MLP neurons of a small language model. Each row is named by its layer, matrix (up: input weights; down: output weights) and neuron, and shows model dimensions 0-159. Each number is 500 + 40 x the weight over its row's rms, rounded and kept within 0 to 999. Numbers have three digits each.
After each neuron's rows, "fires on" lists the tokens most often at its 100 highest values on Wikipedia text that the model never trained on.

L4.up758:486476524466413501529584532516523533495441500466501503465461487511542474502460444546476585525551486555506461546447432525486518518498485573502504592475482507465524442423531530498484548527605521526518501561488435452523519563514473553506514481474499507500551483462467560512501506524541532513419467502487491556511512496531485548481495486526473475475424503538490542438590476506437488485555400566495441470478499533489510517542492598511559519480379458545474458521542467478456447501462512
L4.down758:522548452506542450491504524517492485460518461511445471455449513512593400501487575467433474508461512514473552475530498512549492451548568510473520482495466555514477489525513549435550454488504490512522477499515471530512522469425501487454474489536498523516524577558487490548503484566510441489422491492513508458548543510528557411487541550519511459540597449525451499496478498541540478515510514491572505462409484506449524482495495459429526533406571507550497535523462491498562492519371412
fires on: "1", "2"

L9.up288:482513444466443470480469610535548536541545513548439500413446439545436539513515488441509515480468573503453479523537485437528474578538515521417510512491531407470502493502469494462445549538522550497482532520451561546623501527482467507493494452524529464439497520425544558475477515519557480509478459487480422402517533479516473501566513519547430506499487484462457468496481466516433529498501544506493448472495587492547503453526497549527518505556522460485508422521513488492475440472508515
L9.down288:530528585458484547576438430449509457517449435553566516530489471510450583533517544524444573575499593516500507523525529483487446441495442497578449505503546475547483555489528492541503452483480552462510487489508477460478514528459487537560507552491498460555493536509499574434505552467508527476497488436476501534537578437465499560471506470498498494508452529502529499456505462510559508476556468468446546472541467493496496471536392461581509529458479481493388506476484539502443498508447531
fires on: " |", " in", ",", " of", " de", "d"

L8.up338:445451466543528526513454516501502558515494526429508515506463539511458486521490540449545545550455538469558458505445459572541545445504491525542518478557486531482534485499524502440578603490513492434472470419504509467522518469480462495508481515426475503453575491467447457572483581549485473514410462495575549447512503494484500501498463496507489466412513466452532503526523583392453516488474477532452496550492531478520508551539539522464411503470510444510540582483463508506463529487479588
L8.down338:526482535470590481516504468541524529507562599465492598465504529477533445485496515454488503577476547556552534521456473538481551522523386468538510546533526544477497495563464505455581548482485502386474457479533467510531464507477496455514541466473511554496602527447434522547462469475504485473483497524492495534524478479486521445526402543547448437463457461514546469525544529435488489499489479438484565489510497532453474580557486467475431481523501462488493561518446522480521530475484550
fires on: " un", " Un", " U", "Un"

L9.up25:519503558472511527462522509492534425498434546567481568523512471483512497491598473540470505522565478465499452499429506504575483495501495530452498540510459438495469497466487494523477467541484538459536482442503593558615520497553425489515440488458496522489538468440534552557511479552515440498485470530518452510457454571522549488507499446519504501513517446500519457486491513483496462478475485508540569391534579552503460526469457505494489617518510429488464548543562481484508463525601469
L9.down25:460469479546482551446484547522512461507468468473467489506477532555518409467510476562513499531547511514435435526505459537514464559523480478493585495509488507530478499526535544544475489442475499451502523498571474545581568541547427493561474524500493602470512423517493564501499467497499526420449549498495480500526445462411521474476586461538473479530493488566625444533447470485469494524565488503538498474503471515459511515490493467506458535431509498513521539492519595425490567466439454
fires on: " C", " c", " who", "-G"

L8.up370:436447493605491420497469505502502482507497575596479542509624493445519510498537516483502466483486561556522525499523480454562543532470520478537403436451523473487512494507529518531523511490441495458496532506505465487521517476482423533459518520459497489520432515462496519523522519456556481570447504522557547399405497526474530505454562527453545487420481510454515486543562478458418517544487444502463496538491561488518514504486559533439533497508504495459512579520480405502467475473528534
L8.down370:533439503570495588501498448446470476498524536545468528514537473595472467499498447506526511535486565531483576522561518452496455513544504482532494436522534474506570518430412483493445479401513485525455526499595494477470516517538436483487504498500463502465432560459530537517518417432535557474497466492524574474563496440512479492470482495570493505478509493510496450491469498464474562507519451459500509559455458489518498480487459523425579533462523518482465491625476463557517451455552513
fires on: "'s", " is", "ep", "o", "'", "ant"

L3.up492:500498470531535501414490521490492516506517536489474556496546577482461485515500491494482539536502504439563482493430470570525529462481505482537503505583498531523513472600518480530545574486562526496518438417515542487580486439500429534501508448536511509476557498528520458571542564554452446550415463455525515460559499498438524490511486503521490469478486471574484492477490584433494546543488391469520554563503499459522444569521511531451436482440503485484496503483484496494471527426471593
L3.down492:517460473472612517475536498496489485524541566448473546485513546528465502487499504533516548515448503528554475495483442543458565478567468508540572469542520584482537447560507494485574551477531486458435486473495496476552484457515492420497592458431502504503598528509376487513476546494491457494480478483463500521553513484502577427525494523510503422457457512507494459452526586438493547508504436447516557470509499544522509535496504451418477527522471484442515495461456552470527572470485519
fires on: " un", " Un", "\\", " \\", "Un"

L8.up767:536425473587517462511454514476522447537485516474519442517518526454447502437476542408571437546499550547463479508533485436515504463520533506444528495498451545464491497496477533541457489490529486486432515521454557594516523485523463470487496514498476493502505483495556577513508544541427530512419498599471450498485459540498549529548492414527447587515486510559462575528462503483444416482569511547578423461510509462520520496494483543508442530526555446464517487500471509516510446506562537
L8.down767:517426507478494534638508455501530458556451459520526489523494546528519544477437564522400489511560473489509500475506518444420560430467534466504393477503492492483491554493442474531502543520469516526523533553459442525518474488512496500557544573510469578559484562511449534448468458476512464515520536554452502480527427498580520480484529473497530529499534458524526548540556508503519494486565441556503552470459414448541462526411438508527475488471429478473495524508483510474522508494496551
fires on: ";", ";\n", ":", " ("

L9.up598:504537517489495447464506564475512487469456491533559519577566467473480468526559531452498507464555505544501530563441520493504471538464486625494523558530479368460488500475517518480516497517495480473421520463452423539553508485544514514494530493507491466474499483473460494552495550599490489469482502581498515551472522512595445472511490548462525484501552483504466434504485526466356534457521418507540490499523495547553489561584515505520479534514477479492509485397525495529539485448496508
L9.down598:507449518468467467467465474502477568442507470538530475521425478548494482497496541547548497522498540456501429484488510439547458481446494474470555523466401509458524530467536557537479484507456507512541514431534448527499504493481554515482472528561530453542496557524494544533524560540473533457477510550493541618457497484465416515563543577464445473552509578449539579499471467450477485503524589489572491545535472433490503515465498514472600538469430487503464517470511503448494533483523419
fires on: " ("

L3.up752:500524451451534475524505503506485523518460502451600513478491427493544426483491563582492496517486489448497463498452479411547534475408530488484496570478478536428500469534531517496485562490562482542525482476506449558547494428529503546512448458458486518483506563494511438551487528509448444579497537429480443533498437423462481499484449510516501501504470521521491562518521486587498495517547546455473600447529521453500519484567492456516408473491520542441496548530548446497535442563466508
L3.down752:506533491498552491564467496562522485457487477491464461517517487474453411518529452474506437417490570577499468493537526460480481474429519408603552449531457494528533522483501574477468485482529488519504507524497461551489368400540546419523533566467460527569477501435492498469499565477547524588539509453553505502539491498512479509484425507504459544478503467431591493525469481466573507495527517536457483547467508518502533511496490472552502491536508501478498574485497521508476533490421493
fires on: " business", " program", " government", " household", " gold"

L2.up302:467550465509541488472459524514487465551453493550464507487492482496528457457561451621515413501499516538616444557517509501480459446522524575517472452551549457481514558448487580499480462510549456474462598464503559468549540518466548478476475515530517480515458582492490538483541492491539519472500498517534503526464505557472534446390456508464506460493491515470476546522512467562536487456443485496521486455573472562546527498511511494453524485417523417516448428482551435513501509529516486
L2.down302:471484506500532490497453480501491466523472472521475449491433578557525507517531488640567495485463451574568432520488565538483493468533501509503514503563539480485459472438449506460447416475515489473470536512498529464595496488505579475521488531493470581480450551557516518587554513455547483495499495515494475480502503518448504488432487476479469455467507540450514556527518499587562503435472520515491454516538500621540448497492444439437533553464521444520507505425496472523488502499444478
fires on: " offic", " part", " Part", " ass", " Votes", " reg"

L9.up19:530446485524439518490520537450535496572454622525459534504493509485448521510489528460514493545497466469564545541436461497518549439510547494467522526457440520480498510563525466471507482504487527501455464517460538559575506433523468533520487452552512486472478484528533450472480501564531479528455503478611503462521457444540464442512502468540598451515540513556488409492525526534452486488587455618509485460433487501528475499502507531560472511472526434474462458441456563506514437464530525
L9.down19:586494483607485562576424451467491519503503578479495531535493437520470591575497498485532494447501482527496527470503470470510533488470506466535475547488512486489500512465568562522454404474549440534564464459481587542507393466491528396550566508523545534565525525496531550551458487399440539524486472514520528453530453514501510480522440495547505524477464462480451530496448470459483501485519477451570474533466477476487482510478496486535473521449538479423494495504487516509486476502563454
fires on: " –", " -", " (", ":", ";", "),"

L8.up565:503458544547573488515490578499461434503487489469553500487531498533523512504539452587588441533495584521506540484527519467584528521498508480477446514437535473510550444499503526506473492507430565470424520436438500447467522449486520538502489473496490487557463539452458621556490518460491487556503430527559469504476456561520492483468548477453617478456503475464514465470500425543430481467572502531461498477473547511457489485534480460521506463511488553505506573522486493518546497413457513
L8.down565:475573467518502466436426582490505531515500463496464545470503441426491400487542442458504462481493508486436498453476448576472473492498530577489501483503557446518499505506501532510525533491490508522565520484554496543475627568512434545494449473529462482514533497585468482599520414486493556503487499457458521505541545459497523489470479527442481559450482543483572450556491504451522501507461517459531473477528433575507514457527576503438507487476543490489540552534556525527461539463552495
fires on: ")", " it", " It", " date", " is", "'s"

L9.up920:498522517602487442529492505490510462507470565512481518532543434458424500518541429479570490484469551491493517512553502472510542543506480464484504524435505504532556476540487506476493471494453492419452526511519506485503511425483447509471498482507590493465514630473468572557466506473472509561504405505493582541503549554528489480467533433452473523453490512508483459513432512437431549557472490542468540505422522580454481519498483501559478503529464518504507508469495438466572458415576540
L9.down920:474465493515502518483545434498513511462483549449481527540463508508468645506490437530457484477563549544520504508508426457493478488527521496547500514555525467414473461424501466495529466534519448406452480487514481534452393533533516527561492487486524499514461556466526476449530525551548545542477445525487578439526587503490533519570572488501536462516496496495481445538536488469491441496524529487522577522401511445545474472442449543457508474456507453526502540514501547527543422509532525
fires on: " of", ":", " |", "'s", " by", " for"

L9.up491:490513524517493542467542525506607433465411481562525507509463447523499534503541518559465539514565500470603503503457428512470481481539520512401442508478503481441487461525518454495529507534539472440491507493480472523471541405493537519524383541533555481528525494379444547463429555534487431510517449485459459514534550510544494498512480453495500454478493478466490522513474484442495512491522438480512514514490544610488549554453509503567507554536462528521455536491506488483524434451527509
L9.down491:556527500500488496499474411528550534478517502539541521489508490588449624413483495466536539437473531512523549524494540584463458494548450455437508493491442441493450452529552500490521496527519523400475516550484466531491389473521470559460491471527463470535474516474454509444464472446539483518528497484521499466546589420503495533518554460479514417469439547494505479520519450513493540564575530563493519456479532455513519490481477533542488540484542461459550576466545505503459506504449512
fires on: " of", ":", "°", " in"

L8.up4:507550437513521467520516539488462523538440522573490514507497432505443505505484500439501483594471540519505513506559493490588455542486468469428498552464444432435530376491502489463527541490486465460501594508486549456608529456500505517506432469546508488501471511439498496509464485476466474513474483449551511422463552486476477493479537431503490478482593499470497437561480519463456528518427489488480533494453560572527523539534470482530516500495521420483488525503513484520546414461593526
L8.down4:520503459489433593545505502466517466527519525501470522564518503515503605456478494536483524549464474522428499421508533508482455500510463487557534481525491520472455444487469543540511487514486530462438449520554496515504435529504498525477528521515504423489439585494512535476563478510493532464497523446518503503509578489546447513515488494474415506443432440544474420506467510468521572503518457522479438593529534519477463461507480569426620475473458595524503497551463508488428519456569481
fires on: " of", " in", ":"

L8.up850:490530476490498493521524521473451570552447518484476534491495488552467453522431501522493527526616515460538534527410450497521514529474551495523474571561547510507456395499565551553532514524468472480547485468517466514508522491507509451509483455509466500470487521502572505530511477563552503542396475508464489450571496492515556570460480512472552508517483440483454482515524516471422518546461464533441538465549535533451410508583551582478514521447534554435505428485438477545503464447491515
L8.down850:546486454535531514449547487488498491454520478516425481497563518510504411498616575533519540546466532501453538478451487534501546531397524575524501511518546502498494530437476542514505493425494462513583497582518509519512557574467497461528496498477598447519550540551471537466555529507563484422462528453441484490480361524521460543508473502473503489496488499489521541449491466535505480448498462477487476477551456475443581450478500445448479470534514488494460522537521461533544543465510497
fires on: "ing", "s", "-", "es"

L9.up699:460405467476453499539495520503557555514407467556457475576497450461496507523538508529511587487570514524531516531451427435431481471463470509473519460507489434460470549530514534477505484516581480485470503502506506501552567505433496497491521533594415435507488515462498499499481557500458478474512501524516469525463528458624498609407536489458456459519467513518531451499502514532511491503566448468495466513530558545466506482525492503480519462529480464480478457428552477543488469435532569
L9.down699:510536506520494493454464463527502427530527496520494538433492541480459562444477558448567504569467503521483509508512499504540501499570509473443455506485483557556521494510487492511414432466539480443463547504519463553440428517436497445495484496488558496544526473549434491552541542503547538515484465460523509456531569492456472445506514517467476516469550565537436475452523482498541522478442571624520478526439531441524419497450530540534489513519521577498485605452497562449460476542462475
fires on: " to", " of", " in", ",", " along", "ern"

L9.up603:448492468495552472476459512465543502471458544550547475515473470459460510600505454563527522481506526502455456486425493483489488462518502573466456474552501453430490480489472469465483519536508517469460541532454492498564496496514506495502449472488569465485567453455478524505461523632560476533456503629451501490457521560545562570554459480451458527535490528486474455472442530454455500492522492512525549501524510537511461506494597547524522528517475487429479477445553509469557512467607563
L9.down603:519501491501445503530514486534543463531490525497514493483543485527503540486520544532489527391508517459502486457551515560514524534559474541472519474478503542527554471558491469524508554529476482408468513551505514501383536535509502406548489566461546495482480515581539422509537420467506513556473577489481470406540506493409482473546446458494499507485457550518433485488440490546427475494524551550480551490505385556472515525516550456455502543491485556439462493471573497458471530490465501
fires on: "-", " Ex", "°", ":", " •", "+"

L8.up146:507487525595450478499450501483491420488483509473482562516525519506539469507501550520535557584474587411515451545575502453513542537466532496408441514517521516498509449514532487485479486601488560506455511469487499539484528393397543473493500485538525508546478493462486528499476527438427417512483448485480560529530532541519475443445491466461537509536581468468518526469478488505500564493428523497517459464478468516465507507512487416564488520575509527543494426470502513562544508532531548
L8.down146:532490561500510517540474588516500520521480483503484529502562503437536497503474488545466499502515554452486576501621530435448438489504558503444497452441512452475483527526444558543514540469368501498445551533482482495500571484482454543504621514494520522533417502536492444518508504563475506534478534527547450488526503514498411388479468498483527517493503502439507484529492441521525483443475520406549479518505494508521489503488500533450418515472498498430549528530549543567521457486500494
fires on: " =\n\n", "===\n", " ===\n", " dr", " ===\n\n"

L8.up931:520536460480526494501533542466546495599497631519547504503536533529486477523508570406530496526492539479490424479540456463534445441472567503526509500546458506431478439516445535487464532544530518527464521476449578579441490455515523480534527507466525445482442482498457460594501517553530571491458456538489522443510458469541494503522489462479569477486530474513489461563501561519471469464516489609539459502465522455485460447480507548468436517486436469498450504509472555533473467477576489
L8.down931:524500522501473499565468445517502528524492508459554522530521514520511579462447514516429449513504479468564471535488512440490541462438559484514438504481465412524479453484452466537543460541482462586463518540460566500601465486457514460515599512508496505495494509531461477450535460462519532523526577512542504491506454482522487494459435496580518415478563515475495523555549561452600591511480479505566442504454512485507525464433454543499469472424565465518507495546489490515481518558511438
fires on: ";", " inf", " and"

L4.up459:531463446563470431450449447497527479542500533511499602475521475520539487546511523515558356486540501498549477484504483464531551542465581529501422447548559431529424495496514469473464510508497553483559541383496545521511477418492490522480495457538476472566485480401520476545471495513500468489524486520574524442510523481501500517489525536517520468500559498440494537432535544512473509522403565569480504505447528502464447487453509474537481504510580521525545484446494531508478519474520511
L4.down459:488451467512444523448512520553476457517460525482526565497507483460467518476538569567451489479488461481507471498496522393516557536459468558489446467554541460462469500420549482473506520527438547547455607566473552525504567459493453558498506478578492471496396466476471509580453496549432497529503540527548448581523571481478451468463586549494443474576528481456509486448519531523466546493535474522463494506439458528503497522506524536506479511499495552465513499481429519511503512512578507
fires on: " =\n\n", "==\n\n", "==\n"

L3.up700:505453496589532489475460545437507476496456572464492470525518461383510514446501469462584471528453466512554518508488511525486524487454570487483497486496478518487474534535523557546575485489620521514484528520518533519529502522439477484514467531476515477402472505548444441523568490550425495500481475550555483460505468500507507617532489506518531510503555485539495542521468509524519426528450518523578464494446614475551474485512526538528459542407499506493532450470449473487520486528578530
L3.down700:547478503479511556450513518481508542481470553484513487492461544545534521503506413440504468460467464521527438492511473520521426532536547496517487522523393529435565421407502526482453477505562456478508467502510512525470508461564512537539517506521499492529518508554460467468559466516540507504577494547464521411521496517524468463574438457537519537474540509434554586547473559460534446487454431518545559483478580548564486444521527517467526508490511436463496411531457500473516538471415528
fires on: " |", ";"

L9.up356:421488459505521478525474511503522537524408520471478489498512465529471548602519568488537575485488497520565490481496459516467509554455500489460501537480472452478538423504521395469477570472443527504479506537519480515523520455478541472473503524525489470498450528437483507482588549541441493553499512477541468436431513568515495531466500450496495445499575492405538433534522517542464564525446514481503475540489558557497513478441545500496490512551478553445467383449553542488514457519559573
L9.down356:498539459556453519519566473550466432550528454521524559493483450499461478523517431450492517477491501477530500485526472577461569542501454431462445545444510451542488500594438497448490493539534518448593546477489459464600535499426507522463483471532453507550499520510450594447484553568588519497552477454487510471498523470472509494448502507464500466464504485459518525481565537487547494505510549465550530494472500509552519550558546494514560442436526429519493470536447455495454453531460555
fires on: " in", " an", " |", " the", "'s", " In"

L9.up749:489482518490468418471460489481508496581511520444565532528524419496486451518475490476451462528541477469462568500521560466558574559488555465559469552466479513507477426479483472464448550522505542530536542450480493413506491484501481432516415444489523492485566550550505462591469450560503541588442466513483461467463470518474517472568469439527498530466555550522503508452516539521505468557522549489483548437451556596442510540497466533528484518508518518485556501472541488486556460481458555
L9.down749:457412493475515521518471564467509463519535493484530491593437471471455490480557499438564500500465538524518536425548455526468510569540555514489507495547563487510444544466429504486540557461498464528512493484500496516538557583460510498542517564503492491443518513444452510526482513491462480537433463455566484517521524549506421502484471561567463420462475430527533511518564546522618444509523557586469506518493465489439446448463523547455511478539486485560455505462505495481480525530448453
fires on: "y", "ics", " use", " cy", "cy"

L9.up110:478469412507491451470528503508505516523542526550525549527504509474512504486538537458464525585511533458494521575443492497480570578573548491461476545468444503453401417461541455470491534510444498528486517523518582437514486476552526488464503492478483475488491531515513551561453507595481463580481466523485532446434486445476462579524559464493536539535500460509507463558485538462521575489441521503450480507456492521526460562445573503586433592553466496463537493462502528510488473511516515
L9.down110:497514496473496512467505473529503496533547538485579548508448419453541544468475454474450477514464555497480497615482506474425473474564542463473487521497493517486419480496548470476475493483498501598464443466566527449546392526528505493528535536487491521507535458617535585488457419568488453549466445546467548508540549459526564532467506484497564515480452491468489469443490501527559505448474569552450554463469524514533452548463520489506501522520505494452538546473433531492525533474492452
fires on: " A"

L9.up515:473485412519479524514487537468556506508441537539509481580517490509490521436507567493486511556492483530552534533508432397517423458503549459429525492509414520439531473511518461527545486545482436456435523554462569554528555430443491512469483557576515517506593510441519555458496533482457429544458491519521514534479503540585442557457493444512463424492481511483490556557428507508492455466536472497448466488521498498449527536532472455531518519455513517507497448541513480458535524535558497
L9.down515:454522527419534494461512387517472519442515445520460572465486487464531577581474564557482518493497506538535534442510547503549480489531411462539528542553438402500371469462472481509427482536576487444487542502481552461501432569516534480521491503562519512499492471472529502536542494459479517473549444515517500516471574450466466504532581547502451486553472516509479461596513501449433477500488502463523501526511467498496444504528483491531585499544521518513474480480475492511457507459503540
fires on: " in", " of", ",", ":", "):"

L3.up137:510486466492489524523542481506538464524495522465488477496469549523486489506464565478566536565472471548569616511518468512472489408452569493554500531481529519475484462508510506511486484513496559446441466551495480520538500441538495517508477534542485469475465520504507514514428488528468497499408486589566520427521455445525524481542546423499561501489513511478487425527509513515481437460582530607537491507434531462534475504545530517526517551444534492438457568482477579493559393431537520
L3.down137:605498516462419409622467498505503508503501455549512498542475513500452522497501471475470521490534453512552580526503531464528452531503524475498528473483503490449524436527494526525501525491505543490538494522498525451485505454498545556496477577541521541496416449571487475494510439478503507471484487440510468554523456561632517459524520485501535455534561484492501535490514451509462462498491510552514504461535479498558451448491469495556578490483513450357451462475421517523404474506514473
fires on: "),", ";", ");", "',", "\","

L9.up896:509477488530481518456511474428627560578460505494548539528509485460500422573467541459475484485532521473551460558437447550448570485515472495523469525456481499475415538476500543415511428512471531470509512528458499485567519534500473520483561500552378478435515517493485463520489531491511537484531478491548480538530516493564437434512446511572459525506539490531503487514486493454512459514481523483536453542493600591521492518500547499533419444540505448548476489487526485587467506506504489
L9.down896:541510553503515503610435474534421443463501550484525454565521442515495470470580532515491535495474453457521563499465487520557467487458496406569582549487451531497553471495479518556486511545479510555392503488483517533488425423481537484529511487491586511477521538506469539480507464540514457578474498470522507472458492507509420550516542544507521525482558551540513509475508511451488457455551458513536519436492378461492559484529528524497468577446524478520517452503463467444466515524502497
fires on: " (", "0", "1", "2"

L8.up100:529562558504461494484489544534497563558441472569452476501520552447502533539525482391457530515544553550467540488468448419487469553547506504489489475515502433481519517454531506488480488481527497531509479428544500496488509459480522532483463423581488506472540516473498518464462519580462421483479475443653503498469543515585471487453464485559503515522501444543417459527471576448519506593472484448496451442509487482522481549510531475529535472442522482489514447453479546498498523473530539
L8.down100:508550466463439504541532461492481534478421448439440410469452471484536547472524538534462466534529502569422511506553487545490470469430487498509564472515422507506456500452447478457518483524520445491505476534487548512549455543536530534515471532513483525532433480496488483559504553500459531428538541495467496454479553512551541571500487539461505528528453540445509459575428501505570534405507531462457433532538497513549508471514539476465555472498505579510467505518504599537483518519613524
fires on: " of", "===", " –", "===="

L9.up755:525470513473545504449568458397566527527481514533509551516539406437472484409509533498482474476566506488493464564477480541471470441505478558448448507438502394510443538474460445482496497526479430535448530509466480512476512511431524528518490542539428502442516504497455538561461504512495523516551506528546544490509489483554466501568505516537457585497514521492495554450477518488408522472466553449561512526532526511524498541533486473547494520441436417563515537466471509500476530446599514
L9.down755:498515527440482430476488372466499513447496557580519487553459509487524433486472541570428458504494492487493435543544497469532540549487419475473505570529482489468495479479557519527542510553475497533510543478540483502502464434491526563496518478569534569560520539465459509464479621529511512460478490494496497568536454539535490499493518540522484553476429392466465457508540484507553475473442525528485533511495516443456490476492517509416477538562500457500446500526577443495522559460546448
fires on: " (", "N", "H", "M", "E"

L9.up459:553505549501517479425524522459479553517486554506512558469489527515464506559515548491502519438491501432429514500482475488503483572562540525530496539475466473422554402530579507493448436563498471376464560444467524463621496413518521524496462458495478491505520545474550572457552525501544511537482494538504518492509455494502531587467508458497471504434455509472459509524532541526508533515530454506520450404533510518512430516515571537537529475496480434459473454504508525471539490478526554
L9.down459:572513542568515468376521484489458509545523474489514515420572506520476446534495555531527465476504547477524533464487451539420506589540466513540533499587506527509499507460491478543442568479477516460482475480499504514492491471463481462512417509545546453540502507505558602504509489475489525491487541480465478444497407475458512484515481515506530465548436519489431547512492533582507515453546463555441474498498493567457503555419484495526412447561482507467443513501464523563531546481577473
fires on: "-", "if"

L9.up365:492480468522517500527517502494559486469499520568458522559574482488475482473529480489473504533524475475522498552430451487516481526488527519435519476485497518462451458466544458421527540551474508505549493502455521528563525470517443495514443518521449511498462458464530530454476502567499517483458456572531478526458434508539531557489518406478550493470475453554527435488476558508489479498492473504542515445479618571475480537554510559480511616496522410518433551493545443560476473614594500
L9.down365:494465518497543496460451481514481411497506482421514551482498527544488442455545418496495506496510495472504476494519499528479428537522485477510612512508482481500484523505527581495564508471509512478523475503498484554567459539533445460583472556480499599471523449560506444497531469513530466423499436515541468507529485520472431454494513513517531492494477468567600443557463534542474462525573495496519497507456521538473491516544505487507488537468416447479544632460528519494455582422457442
fires on: " C", " c"

L8.up687:506459568527580504527458503462520530449470577465450529583611504493506449417529464441504440486467472469515484505472448477495528473516502531436539478546499518492421487470511535444527528563506479446555474454488530563558539494519496509516450502482487520395504466485537517473533500505480431464479427441539462566450468571492498485452447489507542504495443489574527462520511573519522467482467510552467499452479485512522495583548503523490508595556500423502504571455506441491477487507551467
L8.down687:508466495504538496505508493491479471453484494464472532495491499540501553466531439556468516523463502499450450508481516472497537535486474529505656485519512492510453536466584520463517525498509474481492449493496525536528451535556448487615462586522471565493494414506498495494498470493503517443516421522516478494506507495472482453512494553473537546487443478567641442519462513551504482513499508520534476488501536514525474516539506461461548545465455492495475621454440473528474587506462367
fires on: " C", " c"

L8.up942:532433476505411492491574541454539471594467456495542539495475517512465494487428559533448481570556496450544570560534506526525445458473519520460523508481407531509493530536480516397499527504494496468481534506500534513551528421487486537442408511489514503483534555476456471532564487458447474522460479459495509561502508468463460464558583441498474485546562478494522526543438507521418486570485582513512489480457505471538490509495476448586535462535510537462455518459456474528532525529552544
L8.down942:516508545523491490596465518512420556490493562429514476502553522462456561512407454450575546489530536501516526450432512470474446549548533401495457497539534489465557477532491543460497452486492528512509483589446538600472476486450466462529539412568533445538506460513474505495468413502418549420446468473496533469487538474516463455469499500484453497540469506524523500516496549506517525561483463543557515520533503530537497458512482542464472507537543542549551472466445560487468487502551498
fires on: "),", ":", " h", " pl"

L8.up294:461513486537494528497545514492524539559452494396589536486486476406523484506474451584470554547500467417499452557420459464482545466416464496495514511472461518455424446471548583474471559521557468517522483506519459499463520569505543517489476507452454504484496517498517512580563506558487490600448510464470497487513535529475511509450495486458543568489537493549495470489536486509507443491542508542478469466506569515497452498557553578560445521527483470440530491443500494556419542464482496
L8.down294:450507612493502472587480481506449487476451484494583501525550498522486563506464532467478512498461462456486452487511523521462472466467547491492456492495462436533493463501520459537421514541422484498470500485605549538514472489516509464370538528615386542536541498569508491515460542495449442470483510480514563527556490564567496500504443540469517495556513508504563478512588506486572453518488511472493476446497513455547488409460465516542499460492505507509474534431517488488515505500486506
fires on: "0", "1", "5", "2", "3"

L9.up167:502515450529493393431578507505505539535463559534518483511481484501497490493584505566525455556450507492509605537483447419439520530492577500502439468517524508531429514480543532461557491552449486499517493465552542480559515440464483557445511501517456477445582552512496542516482497583557424497481434544500478544488517499485523536458497456494475526499464498572473411495521529517487453556427507519454543498565501492463491541496562453553453490499474539414466467468532513488448496541489489
L9.down167:504513524585530498430507472529491476523566483480479484512448461556468367494525489511496456560463466597466562504492534420510518522530555547503473507453503559483498540502493481467497508474512571446507426435593521467542501559490493454514487417543468546526482476445500511513565451451496487531521492449487493527455554465468522521529447480486465523556393489462475446484484423499506521459584575576501517501463475499584463500437474495504493543526540528492540551505491560480494489527477483
fires on: " a", " A"

L8.up317:524497498507394539425532502505549521518507536546501575482520544510437487541502512467456532449511490437554491559489460488550559534520536465362491463589504494394437520462562536526417468485546553485515461515466485531522541480477478488504501429571490501552491475450488469491464509512574426453469490546563520536471505485513513541578494517517534499489545436445465490433542534527546427466491488475499485484453545472505496506526538575492478573523504558461465510462494558518471514523520499
L8.down317:567426516537476500519489486505464464504449541533539535526550496565473442498478522476528493495402584535493475451551521481509466480592454479530509520540526526530501511507495499559488485419406559495498524572500437471547429516453544398512473518506484518442493475492500432535533397522513533533479496470551464489525572502529544397468517438445456430481474532541502453540460472539517548567519525576485524550519479579515496504452493443519500528528490457511499515490494478492469467431500527
fires on: ".", " I", "==\n", ".,"

L8.up322:526496489493472460503465477507503447521472555501497529498516503516467472522525535504507403578526469494538464512499482453543574508482540509543465492534536522503418447484524477453536578535472563446512539487496467589455536446437500622455450462591513491533475508375498548565457504582475464506526492527549445493569534522465490487374535520493513506509550449515495482509510534486484515506506516531502506492472507553445413515571471480540489492468581538481508451488452522524441478501544495
L8.down322:525512552464517544588495552482456461516456511593492487539512493500529511492507449544463507513495467521466498472533532477453459459505457516416509510420537479512487504479480512439551486429375490545474539516458484512512534446454493508539549516486466493586397505500559459510439507547439507488505511450573494517588550528564431406500493544535519543467511513482523494575491446523493470494530528466505444474541531510575541504456505499447560456488435449440573546531524540500525523495488476
fires on: " =\n\n", "===", "ctor", " player"